Part of a small language model's weights.
Size: 10 layers, width 384, MLP 1536 GELU, vocabulary 4096, 19.5M parameters.
Architecture: LayerNorm before each block, learned positions, tied embeddings, capped logits.
Training: 508M tokens, 3875 steps.
MLP neurons of a small language model. Each row is named by its layer, matrix (up: input weights; down: output weights) and neuron, and shows model dimensions 0-127. Each number is 500 + 25 x the weight over its row's rms, rounded and kept within 0 to 999. Numbers have three digits each.
After each neuron's rows, "fires on" lists the tokens most often at its 100 highest values on Wikipedia text that the model never trained on. A number after a token or word is its count.

L4.up316:511551480542502460468496502449466503513536526520480473520453543509498481455456485477487487493567432557490517493483519530524497520531497496505540503529470509469471533481534483482484495502452508498531490520510465471529506497511555448493479462575521500480536487551500497500494488481466520525481552475493508550462469462494485483535528489511522444531502470511479519492541512512490486501488
L4.down316:534511508541517508459497485507514502493488510506510472515488496511497483504487539504501507517539460521530481489490515484519503496489529513470549502530459491499473532494507535514513542499495474521510521486495496503502497495485488474471506478530507515506539500494499523494493500498510504500510513490490512527495519507492455501487507490531499490519475503504468480567493504513502484486532
fires on: " I" 38, " he" 14, " \"I" 11, " they" 11, " have" 6

L6.up696:511553528537482480499477493498514553484517523513501479515498516523527501490494501540527524497478459489515536534460534494521474470495481483475463486534507492525518492508526519485482471439508455487494447475476491455474463486478438427467538486519489495465552496511500507497496515494509499518460553488499453504477479492486494490541522494514469515514519501462474511503494539518535489526507
L6.down696:527496472508499538539526504524519494451505521456515513482482493510491489509514482517509501444532500479488499492474543478478500504535510510512509509468525544485486488459482544515511497486533514512506536523520477496544531500492488515490497507527501485514525478499494523480498479496511501526467487508469559494512459503489477469505461520514503461479523468553466505463482489457471505510487
fires on: " P" 27, "ent" 9, "ar" 9, "an" 7, "\n" 6, " p" 5

L4.up0:465482508545475497483479507404514541457461523538501543490465476494529495493498514488484525528513477529528448489441502489537546460531496498506460502532487479517496505498486485531502521492503495526464534492479482492503463483496505530456494531524534546513519472507527528497481467526493499530460471494464513480487473519480511488466474478441475432515474496518487500507536509518487501509494
L4.down0:559508517513501517506507511534483478525537505479514502473495492501530521495506503487517490488500490474466519498509504483493485519540531484518473475493485415466534473491482529463535549509471470485474458478533510492531435484490509474536478470526506453542504488496500474487466499505564508455524483512533464504537489539496496453490522491493492514487537511533475559479473506514474461474508
fires on: " that" 17, " the" 16, "s" 15, " con" 6, "f" 6, "h" 5

L4.up1478:508514508534489529431473464482477522487481482491501476502514515500567503490484499535478473515515459521490537491481495490522507479539480508498514505499453436513521493492495487497535488503480500532539521532514471431487483456451472499502545514524524482535447493504505445464496486491512490513419542444539500482500456527465503457577542506497491507503535501473489517505469535483524521508503
L4.down1478:495474509485497474466467471521527498525493525540495529506502535527482479526502525547498476474514559464488481516454438515479481527483486474516484540488494539509530491527445481500466521492541524539495517507507546519494532509507515513560473494520499505499495467550471519489486499514471495530543445481545542499463500540473497510514499506471464489470508471505437496511506518517482513532497
fires on: "\n" 39, "ak" 17, " P" 7, "-" 6, " n" 5

L6.up869:526497507513480539468530479511528500497506529511484485512506508490521501511479450472483516527501462513497520468486528505521548506498517460507514512517482532499471553507515511494492490466498514496488490526496486527545445477505476499487521456518488519469538498492540519512502500501461492474492541455497495501500505489492517484499478461533486477533518470538463457509469490509516500517504
L6.down869:493524463493477483499504487482513507506520525529503494482455473514496444495467505488491491498486470508486480528484504516505495503499495514503503540539489499505489540508531498469490491497509491533500481541513490527514503481521502480474519500490518479454521489469478486524491497481504511555514496503494515469483477512470510493529517479510491480488527511430481502493506507472499482504478
fires on: " |" 55, "-" 15, " as" 7, " CD" 6

L4.up307:485555479514509483477457481493448480514479485509517502514515487508545471483462519510519485534470480495471533494506508472518524518519482499507504484509483427500439526541501489488555473498492517464513473494482515476520551490526520489486486464519537543494512505544495514508467502539489491489522520478515506509492474476509502514541469477471484500490523499479506485506530481507498481477475
L4.down307:502486515495522452513481475502520519462485501520479486496522532475507489470454482503498491512547516505470491501536493506491476516507500478501527497515477485481497526467516485494517512464523482487538507497481507490483498541547523524540502488473465484526498480493508475514479508531511482474521490518477489509505500518512518477508480540492504524514522510493475449522517497501494495512497
fires on: " S" 26, "t" 20, "T" 6, "g" 6, "at" 6, "anc" 5

L4.up938:512511466527507497494516519480514537462532518453495514468482503522468499513450547491510527541478485533500484485509518514495514511456475487518509557542470466506483515487535475540494459498505491490507513459510486497497515491493521508497511481515494500519497514502453514475499490494488465487502504475485508525469508481455500487515497505524535457520492469535499489472504497497562516506530
L4.down938:518492538514527511492515468512516509484489499518539502494507488463554500462502490522492499508517527486520484529468524511497542477515526484504532452472517494475499492495507536448514531478483519448501458508483510466502519491497467536505497453524500509515537523514534526483465490499476533520511479453495509496538512511503494488506558498528495500540494520512507513516474523502527497480546
fires on: " of" 23, "The" 20, " |" 15, "," 10, " in" 7, "-" 7

L7.up1377:512478500491494468501494531499509520492487546496462485536513478515522501489519509540527518524478506477506494557467453494508518518479439508479500521467511492486499510516525513497525504491482491480463478481484487511524504489494480492497514501513530522515492484508472502500533509500529474486535498537471523499486486465501472494557516499480482479451465487542460486493472516540587519477504
L7.down1377:466510454507472470486466508492479497504459452545484513493484508507541509504491501497477459498498495492506514490494532466530499505522507509533504517493508445514541500469497508510527523508514509511521549497479508504485530483559513478492503531478481531521514509519486460476495530495537487542447532494547529511505460464503531479509501512516497516564502532504456497462500531483499483462500
fires on: "h" 14, "s" 9, "tern" 8, "te" 8, "S" 6, "se" 5

L4.up1055:494488479492520510487444526440507484459455507536488496511540493485542503472526508488519481527482484523536445517417440494463519511452490564455493496465500504496495491562516495492484498490514461528549505522453493481512514493484500495497539458515538483522500479505544494486488450533462501516502466501495497510499547510521491513524468491467522459507496462514499540507481496504528494470521
L4.down1055:480524449516518522464529446502501509487477484489531495509499470522513484511539513490501504544516504527504514514516509498508515512478555457556459528486481516489512496499489491471469476501478474497488489496545525503491545492513476483529516526543472467466510546475461481504456505485489516539545496507527473470484477523486547526502520508491466513489539504513494505487532500526541536484523
fires on: "er" 49, "ce" 13, "s" 7

L4.up1326:493489507501492506499502529522546508452495531548502518524495511463529507506505513488483523546540489495491564477508519523553515537505509482533492478515454470496494508458540508471505493525520459473505514561524485476520503472519498532499492463503534500476541502508520475502459481488494463536499472515435500458485446507471496517524517465543462509500497463520500492450557507462493493512499
L4.down1326:484468491501530451510480520539540527480466458491523475503501499533487463488492491501509478493525504524519513526511447540513475467527457500493494520531420526509509493464452519509527496496469483503521491542481503538521491477482491495492522453477533507521511488515525531538500520460528479485494486487494486489507511496512484503488506466487488530506544488472514519477501489508505494521510
fires on: " c" 60, " of" 11, " ch" 9

L4.up1435:508508466532523500482520509491546505515489479497473459531539503507499486476501538516533505489505494512464491531485511544518518491494498523449510497525476482520495490518516468512528518461500539500474447490514528442525464476465494504506523490495513457523490495507505515496480485492465494459502489510483514523448491501486502494514466526492435515502466464481507504430482515461496507519563
L4.down1435:518477534495474455497492510499560501524496478479494490514451504530499469494488520505512504482521517484516508486520536523463514542483499513526473471472460558495494460481518486481531557496501527519510476506510530490469490538481478489473502476461501484522500484513490484499515475476584504531481467489477481525496474518487516491487517487446467516505526482470519526464499477482467530475538
fires on: " in" 24, " early" 8, " 15" 7, " 196" 6, " 18" 4, " 17" 4

L4.up183:460499517526500511513485444477516492469526514482478502508486486488571496484488510494503439551491502483503473530505493498532527477518504491537549488517504500528510462511492485508525525479507461553491483499510538497520488458511508509482503493548533482486489434518514507459503478490513491516504510475442519535495487466521478497490488484516517476504467463537469500510489505469498489502473
L4.down183:461476503511464510534456521522501474513496511543521505493480518494517523512509478474490531464476494485451513518534537507495500480506525487484510519458488526505505519517523540455538499503481484514494465526547500499465457528499491513464498495491505511470513476515499515450511460541507493517513513513531515540502468544542523498542493503498518450493491501555488497513513509501511504533512
fires on: "s" 53, "ing" 7

L7.up789:513491519502513555481509531486498531434504535517458505500484477516488529486495479488506518538497487497470522524503480526479534562491473454540524507523484486514525523488485451486499484457513494480487501482489471526482521515515484442475507481512472502502499465496509515460522498513529476483533482450485532463443513493517502450508484504508526468502526507552497477488492530516559474472521
L7.down789:465500523535529441527503528496451495539526491489456524495497492506507477488523449526540483502514549504477508472524521533521491520529493442520527468440508527505501484497533481500511544468515474499487493483494528486463479497533527504494501514476484487481485525547529456485487504486510496502531475475519485506517481484506492476495461492540475516532518505484491494497496509515503486507483
fires on: " |" 23, "ings" 6, "ance" 6, " in" 5, "ances" 5, "als" 5

L4.up152:496473546527497509490512452490518519458478535495479503506500493519522490511515534528514497519505499487538492489492452511546502531503451458531485479489481505521490480504481504485487536488506427551540503443486466510508470504484502449489491517482530513498497509530531536482542488496500455497498508457486539518511520484458542526492497480460485491449475474513502524503489497480463463482489
L4.down152:541477476492486473524523504499519497521557475516503477457510468484502504493507495501505574509544474487497543524534449485512486528471497473510519461477466521545456492500501493459496452499506501493491492509496456503552473525496490527487556514509513476523475527507498498490478486482517513549539486500510469478478530530519487490522491500548524474518484515513516518498509536491474545512548
fires on: "s" 27, "m" 12, "l" 12, "t" 6, "id" 5

L6.up668:465478474503495508446486525514532522501489518542500530522501495502503474514514536494499504548497506493495470487464504541537486480531506457540497482514517451491527506470532467506479499483496496521461515509536534526563496505484489530478502490507568531526500482526460455522480488478498468511532508541478478522501521516535489483505519472500541522481489464519474509454514518506486478539465
L6.down668:490494490535533485504502528503505496525515492451541509457542515472495491512515474432539492498496539495488492492513496539489471473476495527478520509503493507476546520520488545481481510520486529538521494494443491512498539525510504549476523493463508440504503521509510462519537467533527500490499489496500496505503548501549475512496474520487494530491494495503532498495505497509491498495517
fires on: " of" 15, "es" 13, "ed" 11, "ated" 7, " from" 5, "s" 5

L7.up731:486516483525489488478493499483523522450536527497503473525491511529564503515505515495477502525512508468475545499478516531581486549531511506503514525491479504488475567468513487480502474494516464534467487531530535501483468499520458527498508509520490521494520533488489494464493467489486499481474454524488497506509476507508474486510482484520469501503524482548479526475533483495539513519526
L7.down731:520471490482491466500493540519469515478466490533468504486519482495501510503486499477466523530537511521510512449465505490516479465498528516503454511475495489519524515503501493459490510530485536475487569532467491516537513468494501471464515492534485535493456472470528509502494478463521541472465538480457455499522490549502494495490515510491554514494521497485524535472485531493483541479465
fires on: " c" 18, "==C" 14, "==P" 12, " C" 6, " television" 6, " present" 5

L4.up862:453464499509481538495489512482493513519534493539518492458487467477496467508466521473542526562470492494527466482499555509473506501479497494504514520498541470505435520488506489501482518468456477500497507514536494484526468494464491501486482563505512550497494486531514503476495432500520500483451496467469535465513470515523472489530482505527464511482511494529476486503483519488503533486526
L4.down862:517491504504499536521448467537492507490525489450505484477451459495494548538444511497458497487528500479455465499512519476495487506452490455465485485474479504498515497503503535495507510540503517478520492512451474508424492491532522454495477494503510548480527522494427471496540526539541479483468519475517552484480519506486512511533448504494473496468499481505537487500487533506578504495494
fires on: " H" 34, " second" 8, "th" 8, " death" 8, " h" 7, " third" 6

L4.up179:503472503507506511510464494542543469511529483503470456523514520500541494509521497512498530508510492496507460493469474538507499491473497527491518514494502507511471471531518468531518506510480462526480484548485472490525486508484510495474506538524519486509541485482469460498525496525490464494543505517520500512486476468521477461542504481533544476490459482529473450476494554469537506474538
L4.down179:543519505469519509524522500514511515477466505513520509527496506477477511514524479488499463471471523466424545471499511525510502505482484500500444531522500459483512525438493544526471489493496483456505545432498489508483524474508502474526471485512491538493493487526497484499490477517550518485481500488486536450560501523497483532520493476502515462470506553494492505527510505487451490513482
fires on: "ion" 16, "m" 11, "s" 10, "se" 5, " in" 5, "ters" 4

L4.up1471:494508545520488490469504501442435529517542486496500520482535500512515487482500496500506494531484488517453490491469475542485531509458502520546533522489457481513497514494511471508509525487514499527493479533530434476499484449536523501483504471531556487478523506497492469503476469478468507518503463494459492490468482488520483446539559507468506484513499506478494470520489550517508510489506
L4.down1471:488497527519483525509484515487523493467495495506504507523530548509529538511525481529544494465510520487477496504495472511464497515504514483496496441479529491488496479486452522511500533507482475499513505462507501538483465472520553506496513502490475534511491509489483471508537526508522512488486518464498514471499492491491513526503456501444472489470511529499492496470510521511520482496492
fires on: "s" 20, "a" 19, "o" 14, "0" 9, "h" 6

L6.up1061:490469526523486480488484513507507482506511481544501481537483513520465495512504507538494508506490508478542557475473447492554503531498450496504487499503475474475451475448503498469492516472482503529504519540470545513525477468434533471507502501519553530537490488532487517493537490527522510525512538509472489504490507509484499530520485464522524513503484473509500495512514484442498493510494
L6.down1061:485497535498518489482511485422492475452490516510486453478531473480522508531485478505499483495499534500513466468512510476475533485507456498500525467493483526523518508457502506455484498455495494527512512455535521540493520481495517511522485516526463520489497475498508536529510455488459481478500521498484506500535488493508557510481464515511475522486481501511518500478485512509508537507447
fires on: " g" 31, " o" 19, " to" 10, "ight" 9, " rece" 4

L4.up94:481512503486475536462480528474473483495552531516515480526512461490491474471448495519518503497489509512529485482485489511514508496544489527472463493533480490494454506505497515509515477437475475511541477529512477501517537513515540477479500483552503537524533495499490486481495488492495505497505465457480522523513481538496500539511543485468524474549464498474510520517459510525506454521484
L4.down94:492504511506525539520472518523493474527473489501502513482502530498493468480501486514495547547508496468486487494470507497466470491490466502522582468485466517464501465516485548502531478533451502535465533521532534482488490497509521461485527515470506450533473482492469493484498518441539494561538524462473521549480501464504495471535479508470494515437483512455500488508559522521544514445513
fires on: " I" 23, " also" 16, "li" 8, " \"I" 8, " has" 4

L6.up1437:504506501502522503501533554445482492493485450546508496540546495504510516448492515479519458520497498566505475477489521486517548486488502523495505514524461475507512520501505474505494506521476523494489507526472514494535477513509505482476534461499557550458517523513554506506522459533516526474526516519493463450499480482494505572544456452470484490460485482515499517496518499488471490528498
L6.down1437:462491499463522525547489507473513526518452505474506480462487497472534551471478505521469489497491499514484506475506528480457521513490544493495536453490519492500468463553510475522473481483474497470442464499493451517484481534500478513508492507502486445462541496517479471545498531502501484519509474524495483531460454521470517487462493490497530515534564543527474505509487470525499531511513
fires on: "im" 18, "er" 14, "us" 11, "ot" 10, "is" 8, "ig" 4

L6.up601:528500487522482528468493550479524511501493532504483478512495529521496504499531491505519459485511492506493482516496486557493521485486422497485529518522459535499484503519529445538523480480516521534494483536509498491525452499519479492454547526500523508523500461528520479500496461505527511461536503509516513481460541512479513505509468509491530487503425506501465485486496476510487497482565
L6.down601:512451545479506509533485468451532528506513484481516470492500498485477492528500490536484477493467549542550535519481530510503526512492521529581514511493493512550513466573513485482497498524519487479445488507525532512488527473516497479467511521469508511514504494502465471521498480525519455506532485488474501519555499504488507464473492531476486511476493477467525490488477513501494516494470
fires on: " 15" 20, " 17" 13, "en" 10, " century" 8, "0" 7, " 16" 5

L4.up471:528541511536517494500503454500496502464548512495475480487523499516500478485493520499519495493543503506506488488484481512521518500500467490500508525506460487508493569484504450482498521488490500510512453458498473489524496512519482474497488451523482515475553526522483498487468498467461549565514507491450490515475504528511476481535513489542536459477468460545532472469517522526506489484502
L4.down471:496496513518502507505474524468533463484500470491514475493493503505477526545471496482525490498484568495527492509470483492520524520496500506487483483445488538531511512500527497514492513540476485506504482502488494508566521510488501480515496480478473463508505505506529531509472465485486492499500503499535481512499518496520514505527521466502503519490497516493481535493521485514469504494491
fires on: " in" 45, " of" 21, " the" 11

L6.up1074:521526505514456480499500490470523500469422492502495512478528556507532501471523551505518477510497469540502508480463477497516521524512481520460516539504482448498464492538488475493522493509500515518472496497497453496488475474540490476462488476531519490463506539534497484490524528508495506527441452547504493437512505508520475487530452492507470482484517478513525529478484498504500510450502
L6.down1074:510502537477483475494515520485537526480487491477479503513496493523499457533518440504490475526472494507533482501462527486511465519441471545527522546506495503516497539484518538449522500521477508503544553480532516497505495474448534487544500486502530510507453491499499520524486459467519514499513473513476521530460494532522429494521516519471496502480522539506501484511506524521473512557503
fires on: "ak" 19, "ot" 16, "et" 8, "ic" 8, "ast" 6, "us" 6

L4.up580:487490481533538508475518480474500533504489520523516491529511457516529525466498495511523430501522489469558457486456488511458534518516515549452509495477462489532499504495506508486498463477506483513498526566448468487495504510527491473457510439483525501487491518538523484496521470510512560491518525535508501486503479490495477537478487433455497500522496490443521487494493480492472493499560
L4.down580:506475502494498499495451483474483490472511484476495488448463492484496486492473490517543509475536502509517501491504508521493505512502488505544495474523533497431503501479459473453479522505507468479456479553505491498518507493505487567514537464510430498538475481466467502533511500468484515453483470507530583523491525466456494520556506481466501485519438490522486475471482518483496486464533
fires on: "ing" 19, "e" 13, "s" 9, "ed" 9, "r" 8

L4.up716:510546498520498513504506497512542442504504492508468507497479478505517510498484500490475496529494468496490513508452487477546534504511481435534477494551467517487473473532509516505517492454429491477497482465502523525538482504495509511481555503498535514519498501521492468504523490479516485510488523454509553476485517540471484486488486441534513479474499511522510448453487509478528480425510
L4.down716:521540456515498475530550505533496507477499455526480527550515462508481502488516527478516476482510479502507517479535481485473507502461488495484489532511474510516492514509514510498514510501498506551502478507496476520486493492476479504500485495493532487488494533510525502490493484474509535463498514531474465474541511479478438495502510503520526479513483496476504472488503505525457493497499
fires on: " |" 55, " as" 18, ":" 8, " election" 6, " in" 4, " (N" 4

L4.up8:511465496509509523491527489491478483526513472542469506477469499494496484486506531526512507497489495517501493495466471524519545496479490522464467496503422508512508487481508464491503489471475493494476451468510501492485502489505495501503519458523495484535543520516501451477477494515520534502487498509466510506469505510530481515532515453528525480496484519585507503417476526508482472485488
L4.down8:506486548502510497447492480479501473479522471503510540527475495515531508507483505503496498507513494482558530497486504472493508533520480486529498508490503525506501491519464540496536477531463499497519535492501464540498501490506517513477489495502471523483507499480533479514450500501495532480496502509533493538506516502478457492496519471514538480553522487478556531491498544481464517532459
fires on: " the" 45, " in" 11, " that" 4, " same" 4

L6.up252:499483470523460536480495504487496484485497524510514490508511476513541529469497499504480559561500516478525492501466505471527496524516513558516478495518510487445494474539534506511461493476471502496504495495526503512508488472483491521512503452514552530498459510514498519509525483516434527495531496475483512481494527507450484490497504470479538495487477484496499496478509450505501485468465
L6.down252:520498520528493467509507500471536515487506505508500435488506473474505496541458513474530445500450475515546495434533520479467489509527515515509497479498524518506486502468535476514523502560512521542551513518494513495515509519495518524522507518475479472529505539444534485555470488504492452477490496528461544526522493486486461517504489506483510505504506518510511439486495491498495535527509
fires on: ";" 24, " |" 20, " g" 7, ":" 6, " and" 5, " to" 5

L7.up873:481522511516482503520514475517534490490507536564467514530479475491520556467470500481457513515492491494491524477498520533543511481469489453523533494528498518436484550521511527510555472441478500540526489499473495512531490456526507503500507501517485518467525504481505553506510474473443484485455517479487478441486467513475486499553478449521474442500512499542486508476463482511508487490479
L7.down873:490507491519524508517477473512497511484505495487508484490524513477508496491459515541519491504504465500422515498483543498483543509481517534479482486493479498538491552487537491494493469510529511507519492522515489518499492470512484508501482519497515486514457450514536474533524501465497490504555515511474498543473538488486528483511491508488490508495516466478494485486502477539448483515493
fires on: " |" 33, " as" 17, "-" 7, " CD" 6, " 2010" 4, ");" 4

L7.up1130:507477436504511478499483480466477501436541521497493487479476467523514482491475508458527530543478481524500479534486515509503486466513520519501537543556486511490458446512565476547540516491485479486495482501529472517542496492467471490468503504491472490532523478501485461514472488509492496497526530476488505507465523506465492494516511437490491520520521471491529520496499497490469449507525
L7.down1130:527487551506497556514498473519494513526476506468474496538475486466505490527496468511447511497503503561519494476521526467481499496499511502489476488477500495497490533501504530526503506501560509465524514490531498499499505491459515498510510494499480516495430491492494503478509471493561504508479511503534551460469514464498529501512493479510500509485504515476499512528498508491541503441538
fires on: " H" 35, " an" 24, " An" 20, "an" 6, "An" 5, " h" 4

L6.up1509:445456497524530504513479476430466507474497500541489501505531486499534491519481509529463449530469471496519507536540417567496505503521498500511535536491495532494530466503506510493478515505511479550469488505540478544528457502477531528515493483491479456491526485524481494468469504492472487520452504535476551534516492470516533497502523456497527451511523503519480482475501505486474492464478
L6.down1509:490471523513499519524516469489489503506506496474506531499510503486507490532509495515529482502508459498480486535505451468480445525487530515537510496445496468451505488467502523444486518485485527520499534480484545480501485487480456501517552496487518487486467520448484542457539510467532516522497510504486528464534499436501505532466496509473495530543496531512477550503531508484535515484503
fires on: "a" 25, "o" 24, " We" 8, " Ma" 6, " Ha" 5, " Ne" 4

L7.up139:483490553556527528455490523513509523482485469459512497528475545486507485485530517460491502512486482516509483468503588474512506556478501466498532475523464526443509509451527465531545501479474471492478525531522541507495529454495487516469494479499528506472528484532536497479507443459501511510482487507477511452466521523502498490510507511535493512478496493503477514457523507464496497469497
L7.down139:483501470514487468478464499491524472491494492470519575478557510499536471522449542459502543483528483536449479483467523503508493524521511558465494500510488523457475486480502509505548498496490495493533452541497517498489449493496492528453489474480516450530528452525490483537494475497510495490500526500477504497480496503559524519538508523470509536507534469523504523497474480497512455520519
fires on: " in" 22, " of" 9, " In" 7, "-" 6, " w" 5, "In" 5

L6.up787:496484547516492509485539454481509508482483522484488501476477529525487518478474528505495460513492504493526482507460554508514548529475497535508513494507509466530497517488517541522507456454495511490448454489525479477538513500448468527483500552502497508505518494499494527511499462491462471513485485481514494482513503520509510462502490444503457471525490468450496480486484498470518486490491
L6.down787:474489458511478437508510507484497525467507512541499489514472516506502500493517510498510540482487471483536503503495513485494473517463533518484516537480506443523512510501508511507541476483480498550539461489543496449499519489515487492556521529444489522482503535484490488507457542509501470528519516499486532492499538489504514503499485513513498519500519507448510548557526528517495515492534
fires on: " al" 32, " Al" 23, "Al" 6, " f" 5, " bel" 4

L4.up1490:476500507506475488504467483503486532498508495508509483521551498510545467471476519494514490517483500546509540488509465522485523525480504529489552478457485472473507503525502477510532481518509476513521502520461521451480516462475465475461503456531483491511547501523527541524438479541455479563525480460477485506465497494509504515503484457472487471477449492464562503519523497478511447488544
L4.down1490:514494526492499478519512498475511548540485491524464515467503483542512490541517499504526479503492495480511549525490460487538491489476471486568524488532493514531520471482476504454505529515500500523507480458502526513473529484534494494562493505508506508451470510525523500498516511548503506463466550527531515494493534509560455490468467533484524488489501503509494448516491475462476480497527
fires on: "er" 19, "a" 18, "t" 14, "b" 8, "ir" 6, "h" 5

L6.up233:458491503543506558487518520456526496486519516524480505521502475514521518510481491520539551508557494497481484463508505494543534542488522486486501494522493491501534532536497489504504505464455486520485518493499472512477474492491519511498494541479514463504477442497519506520497529492486498491497476535463479489519492447461503510566483490531479476538507499520455452457509495472483475522478
L6.down233:519495521554532502540506516511496473508502493522492507494525544504529504539495509507523489504543492491486551535478494454474535532534467487487490497487504513521471509484498489502480465506514510570502477551510505518531491523525511511466497485503513491493525523520509509483510497493510504480474522516484507490528503527476503509465468496446491482522500495478508468553491546462489491534457
fires on: ";" 22, ");" 19, " |" 14, "," 8, "u," 6, " opp" 5

L4.up1524:499511484500533470490496492497512488507489506505532480498507489505485505488441546547466488570525478516478493474494508508528543517519464492474493494532476521491473514507562487488501438463514470465478501509507497459516489481470486522504491484571539530518535537492524508442509484536521499523541473470444489483439506492494473467509552488470488502495495480494522511493468480462483484501478
L4.down1524:477462553447461491508518467487538513491443497511490517531477506509484500464492557475506494523507491514468511463540495498538487472496480441484478491558490489482512465477529515518449487465482472458560468481475536510535461474492495510494507497498511438520527514503511489540531489483494465485490480523487493504491539525550506473545506517515503523528478517513464502485534480466504523477468
fires on: "s" 31, "ly" 8, "es" 5, "ues" 5, " have" 4

L6.up510:521486476501521514429519486525512513496498504490467514496471504480556480470528477507564489528505482484481498497499502470472480535524475468526508523495497496500528533464550490532481535484476497508496497535507493516514476438464490482489491491536512495515450486509541492471505509491490524513544490508490529467491459449506456504509539515514510455483461482458537486467547516457467527474466
L6.down510:521508468487487497461532558532505478503503501553536505504445511475480504501479491489535486480519533495483513523483518527557506469492537503481504529536533481588487524507540507509490492479493532451525480476522493459446532486513492498484490460496521545467528477476514510469498486482496508463545526488493513495475512519496492483512492481537511504467518486553514464500488512478472500537464
fires on: " out" 25, "r" 10, "s" 8, "d" 7, "is" 6, "all" 5

L4.up407:489452524500452557478516510487510496506505496483480453493493518509503550491483492513501437506545450511456488511517506511514503491529468460519520507551507461497512497479514523536485522488505475547498507501493519508506551515468539513504504500502447455472511425549501483473520486524539490496529493477510465545479523523512497516478445528467497473488481500535506493472506493456476461491507
L4.down407:542486487472500473477468514478516518481512503528496515482507516503531472485518510527526490494524477543470514519492457480465501496499485487510540515472557517495491506469530495508519476520503525471483536492512493492495475503582499558472485509509508518477497465538555489465457487537491460519488534517516538542503495478526474448487479505523426482517456540574514509520502500506512514466491
fires on: " a" 38, "ed" 18, " t" 8, " met" 7, "ing" 6, " T" 5

L7.up890:487539498519487456522513466473512505497481461550505471484523504527502487497546486449477472484501436529496533498528497449519497479521483521525518502482486520525480518486503479438494479502490458531492472493503490541474473493458478488466535493565508501520509512519540476492476487508509528548447499486492507499482513554507493494526492483480451498520482516552497511517495504497477520509510
L7.down890:507490504517537497528499518511501560493521496472516524502480521511488478517515486496506463475496488495517485520502504528540495482489505498524520501547479511455481516471469485490522531477491530494487504466497560490516495507438465468524484460453494513470536485545485502510531491470493484480522517452518519534477470476461467515479518492451514491481455527496539503557484519527462499490495
fires on: " R" 42, "us" 10, "p" 5

L6.up452:473471512545515592490478483522466522467548504500478480500438506531533500487466494528491558532479457532525493493455495524488496535504469502524522517526507485468460468456581450554486528466480505504502519466494479479487479515455492501488541502525502534509488455513518516474484491517528460477489521494503510485519516492515495461512446501479524498494466534536497503496475520484499504444506
L6.down452:481498507534505490498474488505490488486494483516504517481500510485451494506543516498508519490514524535517472528522481481479515474491508479567502477507507511488505485518492547462482515536502444469510472490513459489505477524506505475504496516466521452486475492483506492564518519537523497502510548490510493493507489505529522549506500462522492517521474452517515521525488503494520506528455
fires on: " medal" 27, " h" 24, " right" 7, " points" 6, " H" 4, " pro" 4

L4.up1107:482445511555457479482455528498509551483466548475519456552507489515495487487485535494463486479460500549494488460495511510453497516527479532520483486516517494538519499504504477507531495453489450547504481461456514512516508496504501503499516488512506541549478465501473489461539526513471547535490504488489483536528505494500504503483477518498500513528472445488494522516476514481529446489487
L4.down1107:511476513463506475498463513495523494450497498480455529489507483523492532494529478490495548486521520496453513493474476507498546445499538476465480432493471512502492522536511491454510496458497512518583500501459533490502467520519508506521496496461461488474482466498510532471479485522499500486500471496477494520515496473498502515480505533483505542526511500494476516506511509502513524510515
fires on: " well" 20, "s" 12, "ed" 9, " sur" 7, "es" 6

L6.up1363:526508479553457504470471446529508557507550521481510488460483524489534500502539469495452532532512448488524514535523507496495522549532536437492520487478515474483494525484520495488484440496483495485455483511507523498490504473462479463475515515502489517474500494491519515479502485492515477494494440481521480482505450538485489523546519485504499505534511473518513510496487547462505429529500
L6.down1363:507482498496490494500534501501487474533459460468511515487472505541520520496493504486508491463504501515499489516496474485441468497485481466505509510444488506487497480513587505501489504506524500486457506437492503496485533491476528563501474509474516483525505443518481476521461507508506489482461508511537478464506511522509496482500509490498499488505474513524521499516488527486547533505486
fires on: " s" 34, "it" 9, "pl" 6, "il" 5, " Gold" 5, "ens" 4

L6.up784:506480490499457511495542486501458500466550501469489480514517485539499478502504559475500490540501483544485456500495500540497537454488518504526501511526473518487533484508513494517541527483493496517485508506521510511535494500523461507505532515503519537489531450526432497475467515464492522518535493492459478463493474525457508476473517497470481500501455480535485503477515508516530497533583
L6.down784:536498498522511522469487514486512521492496529510461525506516523523525511523530487499487511522564476495483508462465479534493531489484541530509504476447526459475474498528508466545518544459504540485517486497487524462457480513499484500533476516487499516485491508511491504529513518468507517508473501497521528465513522487533541471502460487545478467519510545535491489527484491487481481469499
fires on: "ed" 41, "s" 11, "ly" 7, "h" 6, " 18" 4, "a" 4

L4.up442:525472474517440511465518523480528529517482504504485470491529510488479506466453520439481499534519483514517518489507527542546518513463478456489515480520477485464483525495536513532527534480508482452513494501499537494518509461492505519456501484515528489493532472479473515502493485494538498506501504485496491491475472451466484510495489507541451462489497430493504457482511509507490487535512
L4.down442:555524550501500475516549496503485509527493452569519509473503503490552478525528503493540508469510476499492491538494468526516450470496539524466507481458524508537499522497469527479506513522509477542496483492506455498471465455519488531495545489461519490472510529518527498492511488498513507501495477488485519494499514483517490493512498513503523540519526523526513521492517523515520506487552
fires on: "," 22, "-" 13, " of" 11, " in" 11